Weights of a small transformer language model.
Size: 7 heads of 64 (1 for keys and values), MLP 1792 squared ReLU.
Architecture: LayerNorm before each block, rotary positions, biases, untied embeddings.
Training: a variant of Muon for these matrices, 440M tokens, 13440 steps.
MLP neurons of a small language model. Each row is named by its layer, matrix (up: input weights; down: output weights) and neuron, and shows model dimensions 112-207. Each number is 500 + 40 x the weight over its row's rms, rounded and kept within 0 to 999. Numbers have three digits each.
Before each neuron's rows, "fires after" lists the tokens most often just before its 100 highest values on Wikipedia text that the model never trained on.

fires after: "\n", " as", " (", " \"", ",", "."
L5.up422:499522519524499512476573456471438426541462500457440495439524435507489478515511487536515500487512423541478469451523476472448460482501514526527478526459577495406529515576548494542542543425500487561514542506464518561471482479420465462431437563500482496511539475496498503502533508462463480454
L5.down422:436481496564447477441499504516535517428513436516570523549538562468520502493486475480546553468555485458482461572570486467570517524513577485518478489479495499441502474448531483565536549568516448498536527521540482519491466511489478465516437525451482425579435498483441554501519482475513511531

fires after: "\n", "–", " x", " All", "0", "."
L5.up1057:521530524551512405530508375479492506513519516497448522512477459507489549530451490538487536537514497441506550558451479471494512483439530574491477480461510501494507545535549530475546502417571443505520491529513452482501550485424464538498443497404547413460468550510529517487518516508529507549
L5.down1057:440470498485505497488494503506519543437470495463504416482461534551547400489480432538543507489532536488508508562523511522540507454443500499479482547560497494493492535497544554493496487519545455510525538505536460491477520486514480565489489529426455495523518512515491516472499494502483504470

fires after: "1", "2", "4", "0", "9", "8"
L5.up1179:423479541455565514548450562503462439537501560476452466463569385478451455486467525599496523541467460459539537500424518515422461545556567546455541564478547543507457476476472478542466507510490444495499443477501529519475476456500467503487523478511464546523496552504471565437602430492574493445
L5.down1179:538508506524515547465457520480537476484503493471523498500528523522511484465537440555511461581450473444489557485516458526515491449484538525426550403519486529485521451485509533413550524514540510517500469435524502519491408544509512466569546499480495473478546524474478478487521472457516545538

fires after: " (", " U", " United", "-"
L5.up68:454507569616500498484577526544443531547522489437441534497411556465495430505478520488399480509464446564504475521456478501513505525461480500541504471496476463492425504444498522513454494549590526550508443531492488456447491560537482495548496425535466512514498519409456428515512495550547467520
L5.down68:524505529546477499444556534451522560526494503472548519550501450529460501478469496477484510455435502533538520457392546474434512477461486498534523403596574489516480463536476462409487529527543505542451565573490524514430488484538467526473521467505414425525486510454506458478501513481492511474

fires after: "1", " ", "2", "7", "3", "6"
L5.up13:559509545481498470389562515560477447531419535475531552517510553522471501513455562570550464481505544486474450553471511519493410408476558490582413489472423533538508517468497465454489482474499503568446449454507497530436541555548493490536493506458466486550528529506451506510514504550535439539
L5.down13:483505518533518496448521500487580528450482455512546470540492483533540528500490526504569489522479493414485488512530490604510527465515478569462469435498478449479499525446580598513481517434552496534499501492456556443412450461506467500533468487496540507490484450524506496493509476550541483516

fires after: "\n"
L5.up377:548505517525525526535496583482422534532456490497469509501510458449571492556419498487493558487574494542499486461462572532502479561468503476490498465502431445525509569513475551494460495426462518480502462447542527536398518515512502631532531503500522532502482498528546528496540621498480519529
L5.down377:474512552558510453576469457454494505507498484494504557489482446399463507470453525436506474458510519502451528510498461547479511453531468500481461471500509482527511487556476501449538495463510508451447460503480457485507543465493522439396457542387459555504523511497456467515483502532464580480

fires after: " |", "-", "\n", "C", "=="
L5.up1531:427480480514529513464574523409450506474463510442514497540484469496476588498479496521520508583536599543477517484535488484474456462441523532507542507503549552492439496517462578544555552442549538520404560514593463549459536431511464500433457484537485508517524509529491539515421525410473467477
L5.down1531:411516482513473498570529491455480517508502548449521516527524548467487554535422507524510474505444473502537557473474503491485527526485544535482554485507531507452501548499521494555535501466503559456517508544490462544540580445574540512479526541539546532487485500476569486477539562566492544490

fires after: "\n", " the"
L6.up346:461429554507506519527447548468597586543560533519507484545484431441576523515532519530483551477451544524442517498478499500522473573524518537483495473455517486433579499495488456493453549398523527539451539501482492544511538482555480437475502452511503460570489539479485542399544480508462488480
L6.down346:471492414537443517491479470462527503479538496488541531461532512429465499537533491507548545521541544459503477515495487533480488518445553524494518560466514493499554578505485463511547589467502487485520618536427459539519479503586419486516565529472520556465481603483567520465468506428486469447

fires after: ".", "==", "'", "&"
L5.up931:512438455523499495505500555485510533531456459546411451499520542570524539451429459492527478543567511506527502506472487431535534501474554586512435565507483543506523490523463503556508473529563495505422479411471520466458492551425527477577487495488520511536469532500561503448505480503520405505
L5.down931:525520546490532460471477525464482505477464478466514462469550430486519470535520557610542469408538463480517531479393537553534539542493421516458568491485578440440483515536471436579477537473495580496491505450506471524524473516460513545472508465524501418480445491488538464549448511536480467483

fires after: "1", "2", "3"
L2.up918:457493444508584547507545470510470517525544391505490430478527528423470501468474509493484551497499520499550519571529532503535515485572556470554509470514497564480467541533530513520450588450532459489531515518487518504462522479494455459451507480459443555533545521543545438521474423517574450467
L2.down918:509488552525574468534535512491489452493502500503545503465531582542533485522477530493463538526514459454510446571475513549427492466499574470432578527452510534498461512480572572394492430567530469469489571452434525535492517501436525535468511527483510546491502492503523465507471501485525475495

fires after: "\n", " /", "″", "6"
L5.up1790:491504588550484511437401520493522523504602547541483550528403514549492538443615527437577475484470519530450527581487496547485505509493568500533461498540523476540574479563468482466522532464568541478452447457489538484469404540475457521539508534465498422530481490522430471559495531442459519442
L5.down1790:508463455546488617494521475586550510479527539441479538448472468491487535479440454521541496429479569500523522466479511535524541473539560498403521502455483452498566511513502487472529511505504459445502421478466444491508497422465534492482509550570503466444495488475492517548473546480504462527

fires after: "0", "-", "9", "ic"
L6.up873:434475500446522440494491518548434496454476546529452516492403512454470486490481492446492530455532467568505552454508460412450468528488476484540512539505460514600505519539425447473546569527551445470484513478503398541524481506468499502484508503439591495526459543467567441511468452459522516511
L6.down873:484445434455491519520556451462467537467487517568514459535495488461525422505560485506495531512472452502504493538419491473500468531494418571501501533514440418518536447503528521491511564518545487511503532515514437569446450486533448481467504502426581525453416513599484508443430448443430504481

fires after: ",", " of", " in", " the", " to", " -"
L2.up1037:481512468574484462535516500495509494525512505416452602497491507469409506483521458463567524473442503468463538471536493511510505510524478562523482492471473535560489501447493513521432468446519495573503539492454472533508483530529477383510500448449567530533490487546455541491493489521523569547
L2.down1037:503490515492506466504572467442484474520432466450449551562505452485533453524444473521507467489528535452559516510487536523452527553502415536513429520542544594505527543476555388525452544517543519522516398456414409545523495465542515489443509489469458473552496439454453489548484516544592502524

fires after: ".", ",", " $", "6", "7", " De"
L6.up1234:523438503512482516537440461526434506590536449491465474546491419463435500490501506537505535445463409508512513509462517494441523488446560498442459506487457476515488489432542544467515488478471453484551449526501506517472448437516486517479518553463474531550462550533589527506509472528511428495
L6.down1234:447444464497488555434528515494497559470439527454548561583533512440485525502528460526553550455506418569484547493412501508464477502523480542550537429483546453473470479511523531481488455561435528520519544476554508478504388489530486548440515496464504545486502515576605515528552481474545469569

fires after: ".", "3", "8", "4"
L2.up1337:526511541506495472395469496499501532510466501467513511486484511598584533493506411515528479468414518452497527498497491473533561467533436495498469543470501549503563490496498450486468485448505580503526549522481487526601524493503462552481557533490537466442480488521447498470490511403424493524
L2.down1337:457485560524493514463501531503529505508502503536536542471485498524506517450517510498477480458504448543529488474497511553440448460465436481480543497479493489445426493518458510526562517501512542554562452500511541523494517527548492436578467470570515513549500590498518447483495471494532507528

fires after: "9", "0", " \"", " (", "-"
L5.up779:463503517512488475433466503474455541568507544493574513502516442501522456502457482504564521503519539500502467484481529473475523507504476506480442495534441599518493553536419548497560453464509513497477462472520467540606534514501515459479473518504543477454499560470547451542524432515457513523
L5.down779:547525465446572555555513539498503507545537501497520481455522504515431518431542548500513485578489502440540445504518483462554506545481485431527449585465523503514548549482502527530502527439529536460454523481498534500531537565467461522447469486472489515470521531481534462517513513482486500562

fires after: "\n", "-", " Time", "C"
L5.up32:465536479509512489526479537519486501489503455534470498447529447467522464522488522431434476492469477492510530462431454420515557461520523488476519516559522493516523531486522558555438428508485605502494548512494503502528411523543471477528479491546539515468543496512453379494527491487500487524
L5.down32:549529456522531543502502584553513508476550395481501583494553507545500500529496507502410520506488554554497458449425406481442524519477568524498480523530460458548420471508525563472473512465369501523459533503459479572490472481481476493550511510453549475453476489547489463462490572540526512438

fires after: "2", ".", " ", "4"
L2.up477:576419506508526444489502533502518456519576511522506483432478489534549434480548458522471464497467492452521517514468423514546490530520539451471525482481458541437460527503496471535402441469502504580464461513510538523571477472466521515435575448546437508498498549500523506459464524520477494511
L2.down477:481466485507512570545566565575546462491503410433495506482504477598436541477478478460568477559549462466482415458527490543449502492478543564495489504473531491467508509422547536473524444503429560488482476482541525502493495478524476464565455515529537544474457457504488528513557485536590481543

fires after: " |", "6", "1", "C", " Battle", "7"
L5.up636:483488448508469468428489470488508520517475466496492499508556503533511483569433510509493507493573505526505507473532526442485503466414523464492424515472455498551489554442516574482527571490528530536498543459535488480537475435398454535491519496474506427523579474533506492504505515509533490543
L5.down636:487500519513497458483496518468493482506466474437505498550507534424499526550411477454568482523565500466482466448527538586466523481483494566490488542487478524453556529477522492513477513464451466526490469494467499514559468551519517577452478455482460449478441482563548496436431534553470426497

fires after: "5", "7", "0", "8", "6", "4"
L6.up1723:530432499457490450525522483446608517531457453541501455481533510500505466519531512509512512489474486516418406542602505525443505496544532486455421582446481493477556641411536534501523450470549501560465486454487532527539527437515445458547517452504471524479577538536539503386449458486565496508
L6.down1723:472515489461496532450500483484475497478543508425542490422532452514479468477519496466517569444513527483467523416520498510616466449518479527508514450523536475487513458448407559588522516518528489500488481526463475432520519486528541457549476557543533515529427484521450539567488491586526539421

fires after: "\n", "==", "Career"
L6.up1669:489430523533527480519455523451476458494446594538471490472500513528483498467396527488495455481469550394507516527566540508488461537461482548447507479484500550470533470507484442518446542500449582571482501493536445514498532524438513494464611516486476491565457519541591504525449533480559467485
L6.down1669:464475535523541458555501554439489467459505551428460528493474478469545449437522523565500498498527484570497501502477526543551459479461400448531488487505488542464529484450504517492573508503457504511527586535493493415418439483445485407454524556510436536501457499507482478575507509478522574537

fires after: " ", ".", " ×"
L6.up799:495478483574475464405519522499467462549512518589504516520512529491473456552497499503493435466529490575443481479460484451501511497454501570506482531521545466560554483511488525489494448605533469488489467503457543485425467476476474473467492482491457521533434518487566497475514467576495483418
L6.down799:451491491469553598455541480499451459556420474520514546540503586504517483540547513434488529464519502499488467524490502478521515541586462492495513513518447467526467518517484501503564541424529509546538433499527495512559560563459600483498479502576579478478477454427533512489486518453528494566

fires after: "9", "6", "4", "7", "2", "1"
L5.up905:482407524454538510473456477500485526447504437573501520489457496556456407522501543533490519488510476466561529564481546433451551549482555479500483529533525478598545517497551487565495506537620436540477592464517568514531550498489479495489444513505472455505507521519471532493506466433470441514
L5.down905:425515523529502537534569510506595461446461469550542527536561501452480467527451515493499455512540483507562538516525465518443450474534500454472514460568520453506518477560470473462523518498553509551476533558510492496474544479495498556575430491521485513516465539495474547529543478472478460507

fires after: ",", " and", " |", " in", " of"
L2.up1498:496517487473530465497472505507535453527533533554442490463535524515524520495573501450569479535511554540486522459529492473467419484462500529510537541478507500424530471510471566508460462528547458545505415530548516511526428506508535419597530405454517492502481516558510535437548481492535529480
L2.down1498:488494504430481543488491508481497474529462587493498535506544546497516483465543551455545474458503547569490542553522458463461548583480538457482471518551483517527478451471508571562482508492558474473486461481436525507577467549429527495538466421542525462527500555499532544478453472503529545453

fires after: "\n", "-", ",", " the", " |"
L6.up730:461521455538475508559476449528525453442525514488519549498531436487472408481432496472451477483508525525462485474419508489584509443497549517520478445522491542510488503514437553554493502448576534470426502428436533510518448502519523469520554462454519514466483501545525452467463539565519486504
L6.down730:515499570562473455556480495533496420489504530499548468545414458528509435478497475463488526483511448538508538471502525467502561535522541509452570513507508533474429478484511536516539504552585506515519462452446470410507572522516461490478522551559512444446506514546491507470429511495518548528

fires after: "\n"
L2.up1632:486473472496525567541481506450485523470540489445497446511503511555505496470475446513446506457446508517469489443411536571563452499558488565465485512471492497485516506547503506522480592529574558524522520452539531513440464449413555515480549506461508442531568534511515501476577528499516519490
L2.down1632:485473474567508533475437531544480492480529471547541479486462513472510477528472517500419509454492481482507493480539575522518546496537394527496482448496525516498501435507533522585518459484535545507546488450409445468471541432449542590521503486523475430540435497434468478439511433465445555470

fires after: " the", "'", " (", "S", " a", " |"
L5.up312:547484543475502450485512509580489543474481521517548464430520482600477493486489490509459462524501453507400550547538491527503552461413529482521496471537499566482445498431509529508442522477529555522523465469497414448560569509472455513481542495488439457540449499498476543548507521522544456497
L5.down312:541471485485440497490479486518500537501435466469571502549497527512509576470458531464529482542446509485479515492490498496425575547400529539467538468520468452558496528443444477500497552498496479557509431501469502548540444503527447486497454498431535491483520546513432555506493548529494503527

fires after: "2", " N", "T", "N", " T", " S"
L6.up1526:513487481432507556484492487509554515557524528482497517507499509506490532486550503491491505519594527509441473529522487525506461488508472554511458569549500485469479494567531465531555445468436525464500521515574562448514519452559499465452443450530479554509543441506472420485439483446532572516
L6.down1526:524503547421562478484455513513538440516529516472442417504571544505522520469526448476517486529500518482491552492481536449480490507516546532557459445528507476534470520484607553524443457531475475524553491498462402524514490483527486437493499500470559488555467549508507515509513491495469512503

fires after: "\n", ".", " |", "es", " \"", ":"
L2.up629:513517517475549503526470440484456498531524511550472451472463428454471529473463487494541493516498504468504521477415498433480540480474483510497514523510456524492549453517551525450565547527492449491485563539534455461529505509470520449542519479481459546578453512419490530437491495554543493537
L2.down629:522541503489450494566516465470533568468560453477447498486499441509556502544500311524568512458524438534492515497450486467466578461454470508489505464526449479510515489502488526449514553510453471454514526548424425478495540527502435570503489476493420508556450541485494506466501512481558515489

fires after: "0", "8", "4", "5", "can", "6"
L5.up1300:378485590481503461501505585520527535498527555554449518447514454558457533561432568547583538558495457474500544479507494519548474632504551519512476448471584482500524490485515429544497440516504445488459565520543528467487552519459527561510455538544483451476479470474566530498516530500503479478
L5.down1300:494541514460564490517498429539570477441404465506528462552548504459472475538487483464428480512431520462512483539476481539461502485489578516510505472462482481483544489525471504516495410490535484501563462516417489507532516533442506492536549527497535552453381506538431537534502509517533460482

fires after: "9", "7", "0", "8", "ome", "4"
L6.up329:487549512499541530458486556510498573515436540516499517505529478498569457436490516463436477486494481448574475499435486486539496580563461518467476527544535507590542513389545478560464475460512504438438459454507533506495480503474429479553516512505518496454470455532482566397520417448465539458
L6.down329:533494517502575465574564501491524563470512539537492592404485547459493413455475505488477477479478447514533493540523444501490502491525487492559530595534477516451536519502454565431443466497459518555512407502404486502509575586492384462501464477514551502454499455566525474543459495554511474488

fires after: ".", ",", "\n"
L5.up1658:518407547499475482542510457475503553532478518563544483495422538585559443471475495537437442540364447503473527558472528486545489522516487487572424483491521511517553511581480497519473522498570533502478462533427505511409442497504527522344557481395535448505513583523476494507534475530504526452
L5.down1658:503526482548563533510422502539538473525483487474479545415616470485488479453501596498456560536439424496520538450513509537465554484475525486548529497466532506562463487460486495573522543471557510532489510505505530498546507548510515499467530576529481511481503514442482507509471493489555547468

fires after: "3", "2", "5"
L5.up965:513421501538523534507509553494437479574521481511497441504383528515455529439490534505444557477534524548513453535502518473443538448487534482499494464459446443477506479520549571475489465516503432542516524457558511521536562514458435466454503523540459523537504494545525490560499494479555517492
L5.down965:495460520506482503518446508468573477527526464503512446502514474483519493511546540493471503497527488486545507502509471521445438533511505478488515492524517524458443482480498518469550416598492511534533494511563470561530529526456469537459490543567480526507418453470508583523504531470450491468

fires after: "\n", "-"
L2.up457:445482453472458485578511482516454485489507488516516471592505535567539515527467553493474464534463498502494449528494495520522545490516470533505471491493515484548422552457462486497446499485515578499502478523530519544512421444496537488428474509479496535460589492573472537480498511470501519506
L2.down457:476490479491510504566452388478411525497487514559479498533498467529494465544488474450411496481497514567545458541540556531486526476549485489498462529490479497470530552478444454546544486494571583556540486511434486470557426449491551500463425508502514533506471478515487482505625537473566532492

fires after: "\n", "0", ","
L5.up1118:499548444457535499500507528539454481518515578517436553547480498572524537459572462489475491464493440418479462461489463525568530535578545426497514482481459537547505537480500472581519497520459492532514508516487486436471428526504444473537514474488515483424516506462500479532593486563522437482
L5.down1118:442573524490495503497514504504503541489521527584508526491487457460504491466466481525497470501558475499449580520454507549543474492528514541476480471510491385531539533506424533507535465448449469433510539521456544439534487416463550529460566555467498561432433485470462513484466540461580542499

fires after: "\n", " "
L6.up765:512486482500487508502452569506549492530521575495508561492507529559483548442520454508528461521485434471561470467496495509538454522466575527480572495461510496505475485499444530519546499517468510556490455460485553469452538395518505470471513507446500494503469526477557451552517538539535518460
L6.down765:477452528454538453513517405420509490534573520549547459493465509528494502466511485509474487483554494463516463476484471550480453493493520523452533450483497402494481492521381470556542574470589474478489469499504456447462536427526519427486487544479499494604551455523482487463530586494510502411

fires after: "\n", "9", "0", " U"
L5.up1758:528604554541414578481499533510591520524544488472443530428542538514462482504525531486474472428474461477523480469547483562496544545552528508504489408519454515488481553544515509543420459448473485503478472577518507508511479552489419406551535474429486545463487470498507513464517515536487503514
L5.down1758:470511553499517499562465456516392536515534483472479505522509470459463535518510515504503523488469518521504457470461442501498442581553489495526540476485493435502493528500488494517535481502521511460456554466449495510543516556456496501504548470503508475449507511498536566531493509470456459412

fires after: "0", "9", "7", "2", "ix"
L6.up206:400502523532507524494530584535498483544496575492468491474574457454498542480430510503520466434442498456478457429488362462475487527524516455525555477534481539546488520550420546462531534514508504487533535434534586556462526469474433537486516485485513467460553451552473493449590468480588564535
L6.down206:510499493442492508475512497489450520491489459528561464538485490529550542546474537508493449469471468467526494534496484480498445530501504529518494506485478446538501443456476507525514473514501513526530582509476505553417456552538436530500466510468482522485501466479425502537557425589483533490

fires after: " (", "-", " co", ".", " '"
L6.up899:509523493550523564496463496536415514521477529501410537451511502501510542468451557508520490516561458480538488448481513469439509447501502464550495538528465414471491510450565524546568511561527548500545511499519491541501403482435511481470496494457488456536502511503479442518485500562539501469
L6.down899:506465471532493483430525540500483491519542430526499517520464496482580467469454429508524484489561475477482426478546569467515508541425492509503460485508457598507506482481487422428509496484500457553576552515520415476512470493553514463474473468505445456533489453503530523490525538521507558488

fires after: "1", " of"
L2.up486:552488476445508549569431536554560491497510446518474497506501521478454495521463486465467523563510462476506543468576422576478505482508530426479465509496483548437475502503531495515475524539486453516587508516526410430490451483527503478544497439494437520524554406561517560513476513512448552492
L2.down486:438529468575452483530501459412506493551483550498517531570517533481513525476477497534542498456551521459532471482485511534484515580537530498404481481482553490554533477465487511487458431447432506543456435550523547545521536545532440585436438442482523535560466489502507510433489510513522550433

fires after: " ", "2", "-", ",", "0", "P"
L5.up1199:426528560500525497519486495463501423503495526531520520530459460543445419465474552479538458490574582461507444439493475505497529446497486447482430545523460476491450530585460552499476438481555457521526526465469493450477518513452463483491458448482468557533488546495493441415485518536530576524
L5.down1199:486486413472545438497455491526530530502383525453438539481460498422525489545505413515513497562508504524602511529508505524450484473460466539447453533541436460461570468462482481422480536513495542506530481498510522504491480509555520580472532529479481529528573503516550475477485504548460509474

fires after: " ", " +", "–", " |", " ."
L5.up1103:485520587477549464498579459514500456438450473522493485522487501496519534500435436461474480543470528525494485527470453498492534525483426462463489531504444529581516490485543542551509468526488504491481555555502531510493532464390577547472574466444538523454439571557511565528512557456469498488
L5.down1103:422514552496490555529524564450497472498482507475433477458515511447470470498523508501505533467504599553508480484555464513550484503512509503542472460542507542482529536470499453445430475536526440441479549526521452504495503421538491475495549491509499513448444585552538484470542500496475561500

fires after: "\n", "-", " (", " Azerbai", "=="
L6.up1676:491494533446507529544556479494446461503531482598470554526522487508506475486579526497491505544522455508438426527536495589477516586449629489539485526580481520433475485447428483554516498549494424472511472511494508428483575463548528538524479510472592517501505444508535356471560502553550523536
L6.down1676:535452456521476477500492482469504511503463521502493439508523507485533491543487520493518471490534471538490486574475430561514494544502550499493465529493481547468549517493431500505579440548466485536494441519440552524529435443511463503465540495462536542419535561512440477544488521537506512549

fires after: "\n", ").", "-"
L5.up1717:502388552543520494554444488481581428524475502477477543506557484514513479517503505536472539540452498508462517445466507514539525500509568525448484461530515556547511524491467542479512497440596520540489454535476464482516489538469524433512526504467519489472528452535517469436514594473481550509
L5.down1717:471502511483464519477505500435460503501524476407600495524531498488538519442486522518526588476457428557527499457491460489519519525452442464535537486476463520484487600488506499518505487484539492471490500443514457471519460496501584472438473454480500533488466447493458579543432548507516510489

fires after: "\n", "2", "3", "4"
L5.up1065:452505584507481450545412531554487508528483507579460475508449454511510523519461499555514501481509499541494568532501586493541497505430537497454469493508477457516495501491522576614454515479508543494488515517541439520535480487472527504414457517574487501509461505528513497516517583495510503474
L5.down1065:509520513528496460530496506514498519481537514486490470602474468531585523508448495454577519535504489534525569469526498563529552527523448575504517442521411392475526512482500527503532513522467462529537509495452515484521490479530492490445523521522482526468489514455458581551501518499428473515

fires after: " the", " of", " The", "The", "'"
L6.up1708:480418481536538467519443544515554528529466513501473522462438524548503524517433490518521435465521447506451465477492535597548446561467516521547468548471460569496488491486502455482449562507520469484522502484481452412536498495506513484490493431547464479477488505540482486498495493494458526481
L6.down1708:558569488560503485542521467437466537460508505481463449596487483499490488577528532544528427474557499544503450531436550521482523554496532456417483517564544543487447424502426465520502475438503479536558513479481522504530517531461454457519440502487523589538543515451534538484497491498480463610

fires after: "0", "2", "9", "8", " "
L6.up638:478482436444463444423463476525434477493510557482436505415490478461488477512519455449484511562516469510475495479468492419505502531489476527556482497518451532496456539484500478455466584510526533521513513439505530488466514513550548443460531532447524505551493506399471506499558570481578472539
L6.down638:592516496482573491427551549470545462483415498454433479562505543552513531456488500462490487499510494537586495502473449496464514453521471563493489474518474489440529508492443450501563480455482554488555454486484564517542532483517521556444474501507519532532547450489405496490517510549517464513

fires after: "\n", " of"
L6.up431:498478454489530523496492542464476506503477496468467473557505562495475493518471493503474438490530605538468526502485543513493469486499455511452489488530536432488509572484507547476461506443480514538437493423517543408452522489518489524509499449497525493462468485537495458520581507529424520534
L6.down431:504486547554528547522426502499468445464523475540552514521476462537470522507502458509479515508581575535462567499569411524459439446487473486477442539496492526485529525537466489521500525485534448525496481558432454480556567463489508509433464515470577525458523533574494502499515564547411509495

fires after: " B", ".", " d", " b", "B", " men"
L6.up948:509531468553557444428580417532499491428476506542520570502547560468522452421474584515484476512498488544629480438528449503467521469507506482559494492454439546473528543553512626486500547550565473480454464516511557517445405425495457538533445501463512492498539513450543411540542511466489476479
L6.down948:520500457498526491512492526523551477430460473542520468516590555486454471525499488528486512495456511442480477540456538506520578481528531502515460523521470534507519520436499617454565614584524633545520459520513545508541524514561504457504486473536448527502372532508510508590475500475464520507

fires after: "2", "7", "3", "5", "6"
L5.up954:486535523511446525466480509452439533504537493417493533447501493485541473527492477562395577457481552521553455511459459427526430456524465484484555446469573482558515447538505445457501483549413447508472496516546512410549532482467512536463464462456485558442442459503558546498474535516510441503
L5.down954:548529463508475461467498472551499459418485475540449502535537474566492493554491480497491498508505504493477516509531526466568528519495466530537423502575522539534497547473444475566474457561478492523469503455585473551472454499488530424518566550453536488486472495497526501382565546552417505473

fires after: " ", " (", "–"
L6.up1566:460536529496501482592493524545492429429486537535500483514496504490534436481540490541552491534476511459502495468426528456558512487526384492473526509468518458505499450487531585552509548465445551596526591510533432448437465505476467520550461512463447583464460532526510509478517487545477507456
L6.down1566:483450486519620490482412468498566487547580516534488468496455511493539511460495462544542522515499511504438533470477491451523537429529470526533478526468522501498494504426489492506495498469522488438511480464492559639466533447486503497531457488557467541436498554521538466509445476570547492406

fires after: "2", "."
L2.up1230:530559501464481432492519516455496483461537603502549498520486471530571472519506540480507517553439479507464555453457488498491498555410500480411434520454421506513484539473484436511475485462542499502467477566500570553484560418458534561439569465447475446476493531519440546454479487515445543511
L2.down1230:438499535498532506482493488562494558495512458566476498425514510543540504512467442456539483536495471490556385533505454524456428413476495432534438519499499526441458563539531515471497492542431584537516501462460503510515458443559484475489486446480502495485462505475515477515604527508540490525

fires after: ".", "2", "3", "0", "5"
L2.up1326:534595552552540440481528491552432487419549581447506511510543445526578521528470539489487451444480508521544482503431489501538530480547509471500526566486445511566453500555509560452458502531463560530511420520499510463543482457508494536485499528529478482551502492496518479470501532456491480519
L2.down1326:450547479510507486531393518578480500485436492530497492491453511547506495435484431400494494486467515546564498483470471520523478435513547550488532440514483565473475493544474503380523478525478501617490490472518539453523532509573519438531469531559511543477469530490504434454516499521534488541

fires after: "3", "6", "2", " G", "5", "4"
L6.up1426:416543534540479527417503461571462545517512442497483453451480548555498601539517531482452526564545517552488443483454503439489473473486586528525582482568503490534542519474497605496564512460548522491547500538515503414565588514463467463501415512462486528454487468502485539519446511441550458491
L6.down1426:508471521461537526490529534450592483533466495527487451562563534495540514541484461474396537517508549557473536534526527491445570497421547462423484550490451464450417491514500532521500425568472560514507511546451549477484490528485498495471540510513564555530506434425501535515550519506460521464

fires after: "9", "1", "8", "-"
L6.up849:559509539474474524559538471599529463537537476585489512468486491477401462513472513564519503505487450502479517485547448477433546565504495493550549521479524516480537502505488466470482496488536496479538451468499495487429497507520488398530496568505440553485594524455532524474456503545454529513
L6.down849:552529490530480543557404532521545552527552461512483513460486507506521470545528448492595502496476505447540487482537524613516428492478507555565531531561546529444460536493520476460483514485519450479488493515440457440460517503565483555489515486532490531551486557557562460474381514565463500524

fires after: "1", "3", "4", "2", "8"
L2.up833:462470527506450600486549447514514488589476439528531435458467518466515467481482580497452528475500517465546486553480595497457469503562566506484483514442506507532458550506526512477479447527500463466512508496601513473465491528501502487494519491498455562577523513493504530461538469547520471469
L2.down833:528503529576520509423538528447558488467491495542477539449525523505551550504503449479516465546526522476462490528538451528489517467596495585516480459411465525479483544415567565480503455590465537433494491448449526484395495409480509466531559533563543448451458417468518540518483555537579518467

fires after: "2", "3", "1", " O"
L6.up102:461511609427504589505486513538486471474548492466416502504512468427490514490470516535519542505481470456570497490496534450525509517505585493541461500481536469511459519520556506556449520536425497533557523453509491449501498520476498539547468500556425522593574446482451440522482521449490532464
L6.down102:424482589492460508426546528553555534542543436525518510490512545525425510481451522504480471524497484470521521545597432482465544532537532418519579507462506538533465437507557533431557501578479434508509544468464542442471529494517437470464493499439503549489529503531477540439427481502456489456